{"n_kv_head": 3, "norm_eps": 1e-05, "rope_base": 10000.0, "attn_scale": 0.0884, "parallel_block": false, "init_std_down": 0.00137, "lr": 0.00991, "lr_head": 0.00651, "seq_len": 512, "train_tokens": 1215000000, "dataset": "wikipedia_en"}
MLP neurons of a small language model. Each row is named by its layer, matrix (down: output weights) and neuron, and shows model dimensions 576-767. Each number is 500 + 40 x the weight over its row's rms, rounded and kept within 0 to 999. Numbers have three digits each.
A block is one neuron, or neurons of one layer that tend to fire together. After each block is what it responds to, as a language model described it from the Wikipedia text at the highest values.

L2.down107:506518514521536463484548598508459541502504480448458508512440497413474407495410563513564524470490522526512486478561535529505570492514498514534495428507508442439506422497480528515532493536571504504497550507515494503477502465552457493483551589526465483439435504473553490535484442474459519454431484478497517447450505511534469525551529459520516545590528420413478519497505477548519506560496524511517506537467577460456511500533492419479508471580446519473503523490560532490480556482468496513502444534514494524502513451461572560429541484517452574522485508502508533491480522504560510514
L2.down626:455517539586496514468448549514440509499497469471515504479469507489462581491565530468555509486462514457451474475556531567485576484425480487480475521456469504472509506534512499516475523519490512506496490510457536517532473507485494462543524513454464351459490577477488415554496492468493492514405462549561497498522526522506491563495537447504571493559503493484472508520522549510532534560468529512456471455538499464485535538460477487509493528467569494510499521536529492437531455421513533502510565482547499498409515526411536389469456448482543494414583559500485542550524494511486433444
L2.down777:576475520466465522491514489519481511523567490487467420520372539493497486486473481456510435477488497408497461491522439482497543485498509496505482602511475548470507534512564447493495527565437523491526507567496484535437518512493425491469448488452455479467466439482501543466464576501478522503573511519510535476505529482543525490524501520496507522488473511419546458523467519540536494486491530391497497511475460483498547393499551522502543516494390513518477491479590474477479487499531504500602531609513524515532500511478531533421523498469441454522595506440501493382442505499564544478
L2.down845:569515498485517473575513542498530511473540458495545461563513483529584434370504537441481533500516460509526531515461509457565551493406494453495582579462496411489514520502436489527505527454428525470509542528511543516533465495540494487489547506489506491460500471577518525531520444415520585521540465541515538464540459520493505511444468521467525487483523552523477550481503590525487563520488511469450537465607449491491518494518437429506526468525427587470527528573561508431452518499526529439495503549478489474453482510460407539438533488476556510483551445523474479550457520508515464578
L2.down1038:427475513518536515497550538427508492551498417534553533536454440547504415485447451560470544461501505510497470451480518499518599432543507509567483488550457481502499489484456524451463484518491475519459509496579520497448522528539543487549527476493445497518509453466490568499538476455515517516561477502515429488464510535492447499454540547485495475449505473500501540492528461567394495467616556469467433496471510471517501521603580518483596493531475453571370528561569533537527560476504463481520488546537455423560555425552502549469458463511476528463492507487503462531506549510511488500
L2.down1093:460505484436520513506515510504456490518525504535539486454401507462485550524458519479508534451514487484459506457566482522534542492503524468539508496524557515462494500551534484550497467532551466545449553513547469542472451520513411441490486611446491523559515567429504478462443526510523546541439467503505567526502464572531505495563445455547551517490509462457500477562399456480491461523508498526490531471547576504545519523482502540487540549519511559466414512456450535418502542496483538500550560461532437481544539464502521482429555465509482495434518548500493490477490570518536452514
L2.down1265:533509516526468515572463445540424436559546517516485533521536523452535508550518492500479531576512519546518472495468422490530481532478581465489479480494540454489507535557502523437506359509474521483454516506586556507509551573481476463486493522514537461463539477435493492573520479512512460483533442506489443471507409520511473508531462509528548423471495523470563493503482557426466518531383497516479509466523489466531501537460468405494572493491530453528464528567451475558496514438611530474519531471498487537500523567498518454416541433470492584493491505529470490483523517536483461441
L2.down1377:555515512492526547460473478497481505500508476443519484467434508450445418417505530569496491557533519460480525437471520501534570478488443511510546499469496546557485505474430511510490479480523535508536488506489487472510440474545488495515492500534483449474527484515411430519548526504473489481529465514574502499532454465493578514519516523513479538466472512455490503497515529489540506460550517528535485428461532536515471498498608523500662495553453471497460491483469502472495427513496457515535516481557473503475519496511450529420530485477501449464549510555550507517457573435482475581
L2.down1562:485484487467507506535487622549465505543510501485494471507461531460504524414474450454475511545500518546501510494421477555494465447494487510392548475516502579531530503585444490504552576541471525511463543511450529450470466522492541475469483529525515532556526558460460559505489482537516449494466476489551538471510475413499478535525549469443457493451448445450500481512508545510525491523537460467497461473536476586454529497518420577501519546535487434482547519461496578565571439564462534442563490515558486508516537623576461566479486559494494556488530461447547484526481442512452492509
L2.down1629:476490499509556512498477478472478514543548472511493539440523513526494548487461531488521473411485528432471543575537520491507498526467474462551491584416508474478551547496522509511549509515469496498479514518564473533478419485511477444518482477547549520549479453520527444498490518539456510530517589483540531575503522504530518473497501584443474456575471475472493494500518505449529523497510500529469482488496496500518519440583550469509506486491596447584422476460510515555494517514538492537518502523542552462509495469575512539462452510439433497540529472462569562440463515543507486491
L2.down1639:421503530477536404498531535456473496523457481474519572512542531490527475439515467458469448461542508422505521523558528525494403539520497525528535462484453477451469491505532512437380500535438439571508518604480545479468475465504413502514479492500496451519493437483470466584493430493545534501516554469469539527493523501521523508482469487530504494510516564457524534497442415481451493538436561524507444492494541460445494479535539482442465502572488552449452560562552503492540454496477543574511471533472465531505530505449493520472506425459510456473455542505465494469424515492492518481
L2.down1686:442530488490536471497484515479541483456511465543513541484485500548479545522499481447471513489456463548505515444512531436533474514466501478509570523477522429447524542537496538497503472445520511525539491540507534443503472548507481543535427479489558531537435516485511543455506532526506466535535513503492466523552491478560457509464574500511579528488521534476499506550426472450510495472440503538456521466402535458466517514563518473518530494545511464514542518457475528534544536482503529490462543503436518472521448517513539494465513498472516503538536473462468497402516470564496497509
L2.down1912:437572492502506545496477492516530494482517466460525522556495501499526503374472498457509428516584418526473518474486536400508508512503536517499571485563527566493462488557512449502449555460512496499497516488556563502556493504442489586472471518407553449525478496545497437480438486510510472536501469660467463517449456416537542570467517496505502488500486498497541483512335491488465487455527493478465570499502514448491502544473567476484550514508608547533392514497478467509473480519446578603548547540406472543500487468530465430464536477445523465537552461510519496495523508505446539507
L2.down2121:522525473473492454414473532521524460550521508528435481556495505477519575510540552430493433515482449496521515532503468523523461501414513492498512458453573536464523521544505470548575475552465523466452485499456523527424472463498473530448557489543474512470534483522408518506504519441477572513478473528547537461487503462521533496513531458463487418533491503494438401482498535527547430457499512500518506468524479486562434497474498474459489505524470556463418490469478481426531510525488464483544504526455464465483514540476530533432499527475470456504479516466536450439508592499562531549
L2.down2532:477512490390523552502515531535524411469493564529503426530527498576490509520486534509475504477436554564464506463451494547473552513570471468496466521488424493428464463471485484552515494511508495469508425512492505515472491545471500585460494499512557387444495467505445524534450449420547532499507538457511476500460492476508530544498570483544449511536465495517520527533551497476531490474565456504511476473505446475460504488522586533501456461428525432512463440444533535553456502545487486559497463431510549513503470532526480495498502501534547558483451490538559517559543484567497534390
L2.down2706:527552462463583528514462450467408467503513547525487530475458477453453531492589515528454503434514519555461515570500420492475453532497414472506546451439482498520522550484446497517553542550499483572504490558471488514523469482524490568466438500533527428475513481545555457573431504458462471462571531496425508441491496502512464505501440484434485496486518585492504533433504475433509486552430588437499507447514537463511537509450543562472528479491509504489492495548525526545504468513505511494486494430515532484490495490508452467484500418552513505527462462464481403478437475517497464488
Media and broadcast nouns

L2.down246:513466573465517408487463535541489542516466491508578480492443443437487517516512522499524435555510510470494527453443477503474490435470487434496543553477489467547505525462480511452456430450448477458500475518531481526492501485540501565472497533556469517526484423479483549556493477475503524479524518465550536493486512482565477551501506454490438454522501502527563498477510517460554487499447442524456524485552498569475591466534500493410471442504507502465580545515459517469523477531502410457551568482441522509538513468480486559451521430510475516560542529479502545461471504519543551517
L2.down545:494493505482495511462541495484504460433440487515504527525475493590521573517449461516473459506537515501462510495455524443446485549481490500546459511500472487448557533472436476458524527458462543453509478528515531505505487512429489544469602457551518457454527497461444582484436499443519508486534496521497487456448503495571468508512497439481499381486522517364487495489495516494499483519495479536476483567413453513510456514542463511470449519507489547581551481491513440493520492469463442567616473515501473558537438509507501528523507560499487542545586451429537564486459421569558500498
L2.down620:507472449545486535509483475555532450546473475520476492477500510589460494521572570590486547626467471466539446434464482538495532541512447510508496453484514399539539494501456525502435526532488544489484407471469425504486524483523473473472459495447504514504522482454505451508439422522468465518505602482529497512474492518513475488423449493563545535525527511536547532495451554512459468595510435416526496532488504494481516517539403456521547512516504441470493389524465527511512555521506519483496532506535498417501490479457575451557493522482556486476485586496601468461498493538474491437
L2.down920:427533539480489563519506553473450508492523508536517519478482495535427543489491402502484494491524489525497486464513505496461513479542562498475460576512500478512557521502445517475467481509651457508515515456489485500484502481492516539471541447548472496506501506495430513511504453458536574539479479429423536522483556548541524484489514467485555533510535500451445412473455558445460457524514448515533567553537441454453404475471525526550435507450481489489505503525488523376496491523451581570570504461480533562577575484479441545459448465507477534483547510490452490464569490498491576517
L2.down1026:458505517561492527513457449493470555439435513476413469576546533505475500484486504541490557518550467611548501411500525464462512481500509557549469573518503540459549517513519468521488512489491483500473494461507451440549505517528480528493491486544493501432499504498488506470502451506485506559464541454526515523534614500494526518477505546534536488477512468485523500509443502497527508456469506479474522496488537469500515495479563478445544529419486495474404494516539583492475511449484488530533438515506492545473532514445447467484450421520493536603455490448451492476485516483529520440
L2.down1051:416513458472483451556460398413546514523399550541490568515460470448521505490479488498522504524444524525555553559500456514481493558493466441545527541555511473547498494545476495481475563540520519501481500507502497471502495468499443508457492475483505529490524497440485495480493504477492512491456461467458432557486495491489542505534444397478556465431522591503478502495503504501530500532499503525438512479498514542503440489521416425486580487479523526537496537539542484479489510522506475519536506517520415464434466494501465501425465567467491537499433505474454454542482560529443484500
L2.down1166:469479530580542477462474493579552514504581501518498483462454509511510531445491542540529460497440450472453581517494522496542469528560521529424488561517547471505524498520584462528537492558492479510434441494511574502472517459493508528501477419480536483571514562464480556485563605463472469466504423488508494490462513490453586568558542494486435492473518500457423483461536499482583551573521548539507504549497545590501470440553410482505518501458477462530487542491508440604571553533532523509506504457530491485542524526511529551598523505491528553452471508536484499461558484491486487459
L2.down1509:489438507492500515520495448412428504470529444471439478468466463483463556497462527543553581501513507474490525589465562481453480474512571486550427442480555518497514417532460448485557490446563577486486479566492514444512409464600484514453591511473567497432524558505488575510466485507478467551465472427471528476534438424494521478531471507525536508417536532507484400580480430450531503541455510476499482478447560523533483539535493493445506535438439543570419533504523511503511577478507513488539421505495458473427458483513514550529489458494468400537500494520507518492517534515560468470
L2.down1528:601481477508534531491508512531539461451545546434540471503541520457450541563474527474473468489501550454559472545500464535579500481569454528537509503516520528494507489463523464505498511481462499520477545534487471481562566581535495516519518491468493541520457508595529511535505462451504486475476454489516504437514569572550599459485484508485522511474416473521523473476540534462473526487582466555508482561517389505514474518481495513527529531525570497534474439489508419487484497541529518465528471486460425519477499483533472507513455488539553533474488513504477554558487463483540475488
L2.down1573:562483497505497473529430552603487469496479506572542540486509444461485462477470553495447470578496492525480572482547520543534489518457443460470512506520558468458459418490558554421545514472481515533505515479533486473542456517455548545501495475545458500495450516508478469467467436487496510507489464494493553528486491473623561516543446571492478504518490589473456524516536491531513499533501489429522415522506562577450472532467522502488477484462446539498553490520554516517534491526514580514437457501508466516511448559448471524561466541521458524501540526490519483463523478543527533508
L2.down1615:466537442459493546488410524504476510514508496452478466470475494547528556561455509458497464485481507508492485539548466569486475517499549578464471469575498609571486483579510495517503511527530512570540432493462502464500413543532507524440479525461552454498464472468528403513446454502522476528475502419481516526494513485481475524499514475444468476543559438453571420480503484459475523485495511541513472497497457495434464482493462515503488441446545588548429482435492509471490520530535520486488419510487477484402536493540454464482427494530521534474545471485469509482451476502527508536
L2.down1727:497507505516474484502454494421506497490463522546499469432456425547523557491484542538535521516519467534565560501443508603502505468535474419454575480437463523545506530492465442457541455531499478504554474509540447484444559589514488488496459559501478533522526432513482507524474515511516494543508469579442513488546473496633492499528505543571529517488489534456524535537418461458466510528498458487443502526476423438456489548544451512488569406515528498563473509399544489483523569464478447533508502471497535533526451454484516500516497502524513603476454509512557514561459493479464505512
L2.down1745:452484513518495484436502499558522505497434503544493518519509477511508463572533553508543559518565468500506523595496464475448489443499457528463492439511544418473498472427508496485514480445534521531511511520461458507544482370575484539505465489517529475475486526554454498510521504506510509553575509450461459435457582416467511574515540454497491527512494501495501456526578520487552560539479432546509505449489559495517485493498507481489529476521535535398427523495526579519509463516468497505534476443470478450449557472470475534509496539501493521480512462433527504460496493465529448455
L2.down1887:397470489527487494479539492486446521493478576513535459491478509590489541483424508453539497479539487557493462520491502542494539524494501582489516467472520462511473493509524472456451513494569560425503480488483523548523529540482554508520495432494596494483491463521533482426533512468427499414522483512512540507531481545485521576546531592521477509461441572558508526550537413445466529505543529517478489450522513437468549480542481479515519454488475511507517520431536498533591518444531540534510505454537499564525415520532476505445521555537477539533508546491605519492453464472515495532
L2.down2277:524464471415414515516489498449452539505413469515492481473515542490557510483431486488466520572533522524477511483487530459510426496469419424467511521471514488547492559511473522463476469503463494574486539503513496475492479453474459486459536494511500513521461499514429484532539483535428495497521434491476519439477449413458552482414496495488495532504434525460530479492460509539495496510515481446577451507502407538488445524535555473532502540499433534501512503534506564499540513531463417414516506526457441472482535475498520515541497547465551531554528460536567548471535502429475482440
L2.down2720:505525401508508381463554528501489412496483524524473453543482520432474480520485545435442489551514539485429520512565488456497503502481465515554482577513501498511510515472512431499503518514563514538584500411508446449532511496576472521467487498463408530555453474476478553533482468494521539466422498562478501511552546498427499478491515516507478589509527492418555453512522518484522457461418472542445540502493535563531550450478524501478509381454438560476502500468489508439414502483524542500439489521546465383455479522511444530521492533461496564535460484520531447515541558589544509496
Word-completing final pieces

L3.down1180:510587594507524466476422485495462512421567454484511552489507487505455491480563481488528546501441457478504530482496467532519472458525470468459512514562490509504572530471455531525519501508469484557434468499502544496448533507570467541538480467521549467464467467476603420531498475448559566581503557493434487534504526501549567492490503456464542514600483467482401512461481539545495472458462416486519512438455514513463546451592439449505548491530551533559518393408477548515483542498440457441393497488426539560500556519523527457657461412481438481530546500500549495520475528485541528496
L3.down1652:465496583540448455446502449590425537484523607556433525502499512518511535475498455505557513534521556460565509440560540528526487465444511520451504534620522500504489457454441407477508493522538569507506502472468489447580430559476485512490436490476468499415472480563522440482463439500520516545494485514524509552517554471424445501499507512524522543554489484455501510513499459490463475468501498541525488515524458504510530547500447532480462563480546534551463497505492475513551516505504534473507485497485558506464474477502537494562493503573554542505516530408470535550510497474534525541
L3.down2325:457542480563485527487524485604462546453476491576528534477455570470519475530506464480483468452450547524496458466537460499507500502527475477489531430525507528507519489413567497480492511486476439534493436458461452498465515508535478519404399524530493550440495461513489526533493466496466539399534464540511529419505456529463559532498510491573534477564521453504402472421489453504458482538496521499485560537495487460512418498448515435451459521524556507511485476428500483530425475569513541477506470517551412547546481564470566476508496536545425466569460526524541436415449589434513429523
L3.down2343:491517519509483521482414509540526519447446489541519501525536438473470390554504502512382587445445626502553563483457455515504469497537482530461522475503481541531504558553504503520522474462502446542455434490572456450574508554588496469492451535542480513508534483507541557508443476508537521493496509511535547571512407546483481419481587594513525512548463543484558477487522491478503470485500470539536495525549454534556493515481453397524528566482492502457456508504516511487465500481581507433498531555485483632548434407411419483485499524497501483450427530432509524454469583470535485446
Word-initial split letter G

L8.down2210:438501493562558490603461540538520483472478538529537550512584535569526516465475545485509418508480507585474578481502509611508501502515523473552532568464492527443508538572467534554502556444553430478487464442453463484560530552457507544481474558513593487473516456479496501480503501480444547499517456394509434514494460447510510549507464441542569525507474503479500566499552477559485512470512430518487551486440514445430541473547590515502523577507496459452483524497578522468515521411529512480528505525464512559483586552470595590525479501579521487472485507470463584455507475382444461460
Capital letters in acronyms

L8.down1549:498534539506511507475417489467470487474544531514535474464467400501522477540472550522522500580551508515471421463573551445495512539534515470539488505498478574540459479501492442537496421471498504548508454505558513479498440480566456525519485535490475427525547541565471518489431434522478538520542445470541509554475501502509484495466487494463533483584539477534503460524433489526501547531526475566532525473627468540477576512488512496556523501523524448554578505477546453511501494553520501503557490532543479489488514546461490508504485430504470634497483518462468487469470426482521548477
Start of proper names

L3.down330:503504489532507576527489538491468507441478475445524528544556501513529517489504512471557528526457480614499529529496555440452519486569492476533448519486560465527501518599468477550475518515536475428525495461495501497586539507514457545517516417535496466477466460457400557482478480566581512499537440430470519484559476476495512527515519448512503464521531531487492520454521549504443479493407549480473498523511540465510455463500490496529509475520477491508447542548498581528530552434536588548599472477513519524523569555470496563486456380507498487542532429456440493409563508508491533467
L3.down621:523406446492508483508523507494500409484540478470530543554459494534485490502507446425488546494505461482415486507467535463521518431521469617594557541403486509541508568535514454528505533534504532401513419498510523371586494445482513508492494469508487520511506481501447483438452519536429508514514526485529427525505544487537533470551446455477493501495455419375520462449467469537523518510534450518489533419511483515537490413537422432451471576464502486451455514511499485435519488521477560489500513459498500493450510579533437483410550540525528577531502510482456489500496513496553546496
L3.down1239:471568462555531539502480499542521505492522441471520465459606461552522540491507539461541540520458451488520486478624541479500507526478489565522502494533499498379547518551447510465497563511524489442533524448459476492440494500623448493391548560479558539513548538516485480563557411484520603471461483427508479476493434505502548371465448577470468506566487536497472506448476476476417593518522498532475519433540497427443527500456510521545484475499538455517530497544543507448435477433450510569523429536561449494508583481501457523508517492501477521453547405537470498543494493516431520546
L3.down2814:479538481513479538521427440444431524497476479500521526551548487528578473509481474516582546548548500610533460441511456530512584502478484562508502465523458486491476451538449438518494455447520479451465480458551490467501489557590546553550459550463480470510445445458490472500424471425556530458449478443544555543561566451456502501474528444502491489475472553527451450474515508437479446470452492484410517439456479549428490498532579483533546510555521512485511518524569478516520550463414489519526401539447476501530461488419537516484487477479606538533512446498502464484505498480490576493
Letters inside abbreviations

L3.down383:527455542511504558520547488530537511482568576512536503474482445517378531475546480411466479452526510454477435497450502534484499447507439491479557449570547568490444530544453506558469518516553506450536477511488624430512483543476557596465494524482529505474528504545492463502499514415544469486538541525517485491555508533504497533505517476474467516529492485578570513606460567517523456476471479515438461570557559448471505540520532470524431548529524515479441540522540479454477472537440447526456483486555426480434588538482517477511516570444504490511463501499481472591529491591542473553
L3.down1770:512438530538519443498509552464426520554499483480591518481441560502481452521549501527515506538591518470527431488517479485527468580444516572533503488534496509507564440428466532547542492513580482597513449496474542499439492470531524535500508530543518449503492489498495532534508480470549499560518519514503537518496456513516520489491549450453458469574508598559504505482496478532453508522478529446520453526466528459494488457502457498483459490492562517486474521545559538503455466555413456487542537484552507556430471477506455539502529502457532460550510527554456456550487491509486473493
L3.down2587:448503468445490524439485544536536488518540427505502525529450534506521504510463580502518473454523480564518477533562559555486509522442482485481534472470561493530480503528501446487504484503545450500516583484427482477483458430528583536446473517538451517444546543463441500578488525543579435455445461416472498481512504614480486515438396574485508482534587527465464495537485468435531547519521496433563455497569530480557482545581554550582557477554554545534481469492515461452506504433499526507515505497490458494530504487544463525446557452400516494500496531509511542455497522528545557541
L3.down3030:483549544493507496480529473498496474463459420529488483557464503418441465459474462465527415444491494535415568441514553481503463472541454552542447571504506467406505499537544490537445442480476537447488527507517522470500535479497502484493532511518559525494487413482438443472528499522498521501504547471515537518529465510499516507534473597474527433499511581527516506469499538529443445534464495479477450470509617470480539526489543487455488469529618510494435542477561569501517495532534549552410551487550507541479442514481499494491519416463461480561450506477506563476407577516539531506
Media and publishing words

L2.down35:494441486557533508488488464502564530483452517490466514538502484440530488523537496419465437470540434509480485498502418559541493505558518448547496531463514440527530445435517517515477507467499487506519447484480536519610442503475506542507567477466528463471501513514543574497395542437477578493547562494576466491513456494516546512460491542456520486481491523551565423520486483548461545506474461516503518502590480488447448490474504463561476485521506456478560470452510486551509506535517448456496606428540502501479541516438511537543532487504421461539512482520536458550516555527435542501
L2.down58:538556475458510464462492462485487413500489497561469468561487555497557485595503497508510453425443457605449453438512551538459506420519414509445498503480482498516489444439502489509501476542499475488516489459509487562546461510514464553508461493427530552468506529551410454477515529501502480516506473495454526447493496417577453563506493529553499515574475415495491491557494530582474486597523553471508514452489465490509534501552497544477508509415471589505501450600476449474528474555426526519509566522547474522475502465512447488433466498483483437566468489445481447485539499478452459470
L2.down418:488469530439496459469532473472507524536480476514473465541491520458492476508522504456547478614517517560451514466531513493437500519468568436513509453562479519542474532508522483464441524518479577428536480519477461490523504483481456547596496453474417506554496540441448451573468501439513496481460496505472479522465506470557505551529488512513529493504458431531438442553545547538476580517450464562537438456488450493535513532481431420521541464470481495535504563579525490462471476486506511514466549552457505498496446486536468538494494518450516491560499469490442492496500517475533455448
L2.down457:496502431531439518531538470472549473534522516445518584471537514547467514501406513490419495502550472529498496496484483502452362521414514492460532485538522502479516607493485506469462448531475515487489523426567538523493516574536526521465472490456477472467507456433479456411479457395529498493555522521474512476516450471418499522486486554445555499474481519458487493583472522458494532468478439509527541490424519506514450541533489498460438451426427478567482507514498498519604471512552472530602543492471457493548460493485568466484507531534534526502510529464518537545539440474475482540
L2.down461:518533530496504509450471530420524466498490454508508508560594482459490454500587507468493472515519504540530529433525461501491469458527512465488420491451466531486491530628481505476464562540493492453502517497498492543502524490465476573554433501524519512516576479472550488486469541527521528502534503489474579476489464541497467522544514403526474541674523451455473480424524511445520488497491486543477448487533558470467490528426612481488554532465521510496415485511494492494433474487476506510517525456580486486462540481503600546527475500479466470506476486456596543485418502505461527498
L2.down782:583516552454535520480503525498432561507534483554516504493461484477458546539503528484527493494471566502482534502531523459493504533508505457470535480493478488541457542513486474482487489603530471428519504425562473434506445537432496485515554428561498496506541511484408490481529493482460405501503516456427549510491477497442447484422468454546472427517506493451525531474496455507545530461526496510538515459423503471473453481508510451528513576613499472527543549540521437500482497486525506497511481481489500543516539505505509500533497532523568437556479609509516571426535538545479482471
L2.down820:458438534480560452533519602489497409527543538485522513468560489479499409508492493520476493452543575488484491476462537556527520522548543463501587474505472460547478525519505499526447492520486545558429479518531487479530546598532472529483418559411439454498475516523537550556473439500468498481492490468549570512442478467452490545523561469413535530591546488524531542529501532460488479539465490505457497464526505519440471513498504433493455514523558548534515529432497496607543499537458554496555434527466470504477477506462557516523433530478510505516530506506492526460569446403507454523
L2.down964:479495468487553518479569495565464497540553483486541514510482444522473491491490551457450517537526488502567494424531486554473518595493459546436588550537487578434529511491476473514487442450461514515418501487433525494502549521510519466486542498570539504475499497429522439486485454501541526441570510485581466533551475452458517501453498591518539500562435496566466507584458477456478503513576489512543485485494482487435521472505513532513471560500479522497524509507519493505477521523516553439517526494471467509512523483551492496494435574536507464424558522455492502515470436550490470518
L2.down1123:467522550563492506427563470448444519406484457560542476495521575446539459446490515512511474504523468437493489444469530474446516479545487479499517506504509515487493410477517488440487526495473496551495457493446514468490555503468460487492453485502583485573399509447573485499428456462493522552518538567480543542540504467568525518493505504453487459605518484529535533555527466481516504602546528492514466512583500536510447470519519547526471508472488555480497550508495514461523472499488588438491461493481489451490512559490427447516480461453498497471520462437447533548495460480470446554
L2.down1496:511452494531497499506597454552518480448484475480446488451502446430537503444571448427514582469501540471502465530513484490560520475557442455457498540575502517421459379430541463606499451422503469459455451501524448521498449532520502492568497504502509479477402475483492495465482434438579493474560518571495503490524496506551497501489442518478546458509464543535454528468458490585564577518486544479568578606473488527448500416512402445436531544441496505488469484601505496509532491527608496520498481550513470463550451533457445488465483541490400510548503531444496546513514550477475596601
L2.down1531:499488501463543479459585359548463442519558477507523526506492527461560575528471470457445432503526449491493477529466484514484570485456482469447502547475525451455555527530488505500495415384470466438502502518489515476513524551496466475488525537458499553468462498530538416486465465466553488450493587491472450472530474567555504532485472500529524538457547546529548493475533534496486455459491443511479510438483547512587583520533509487479500477433448422486457487402559493531560492521432492525462519536552527463525493476550468521553456527488484454540425518481522495494527469554529525485
L2.down1605:529514583540520454492455482574434558523520538490435462474479544520570465489489492461494516411523506476478452470547543525502473543400543521427475546463469515419518462456473472508477543545527478478514451480510501537565520481449365504513489478524518545455466567506515448460464387530532623473522525495557447442469506431500552528462515515531475526520477519517444552552413510480526556484535455533534531511493510529546542521475429442466485556567543538494464457515469441409490429515534524493487507507525525501492507490485435509539470529488488485529472517508490493464478514504488520513
L2.down2045:615495519570548542387425524577516527560490520479447440458441485443507431485546509471533552536497464503481509516530529515505514460516435483475488467496485533502521499494466453498479511499504543525561494473446497432540585409511473557449467487486483494558519523536523477496491489501403549473489495542525429524494524511471551461557425547534473456594578477535441580491483487512411572533465462476485493507534507530515510479492503455465509516494502507466486488487499494530485543486435535456539472423443555565409475469459519426498500533447512478491525421474460506558492520501485533487
L2.down2124:539513554487619438509466463528540549422469461507425550506525504459505460446592528525524475479511537526492499565531540468500451537409493466519427479523520569442515487562515472502446472499479495432598525515505498555518495431520509529525531499604456526452551498490472523505517466488493505463486488479469586504509519551479540520457481485489484527589496380480474479485499495486517513519525528576488528534450536502500502561544493496536549535532453453515384533429462481507438428509512520517463449472503459532477528574508522580491490488504479524561543496452492434500484522502469479480
L2.down2295:523543520481561473492513505499533532523496493471459513578486505521458460463480504449510610494494538520494525510520449524416499464542416508468539447460533508528439414491481533434492450558460416535554510413461481425440524444532455506494498534620500454460531412515526470434497489455428549437523452513470486551528536468476475450563513479482505590502515454595439497484506538531499471453570475526512447524438500531500542443525498527521461509510579523491503482468553480518539537490539543478508485422448515482446420493452438457508491499462445523523529440506434514480465516487496524499
L2.down2483:555438505525484516500510478519459585417504453565474441511561480489535503472512525480474492516462460492487477459477483430527562522438534521426410556549467533500549497565499501508499480511540556518537549548467427471484499483518484551485487503502489473516441463507512478538463488504528466483543500544497463512510449466448506452421499479463512485475542479510494455491508417512555525446482460465527445461513471598496504525501453487447431489543464551509488542488518478449527563439472486448464529524527567536562487437492508488502465545519429555551502550537449515493445520513498503541
Word-initial G fragment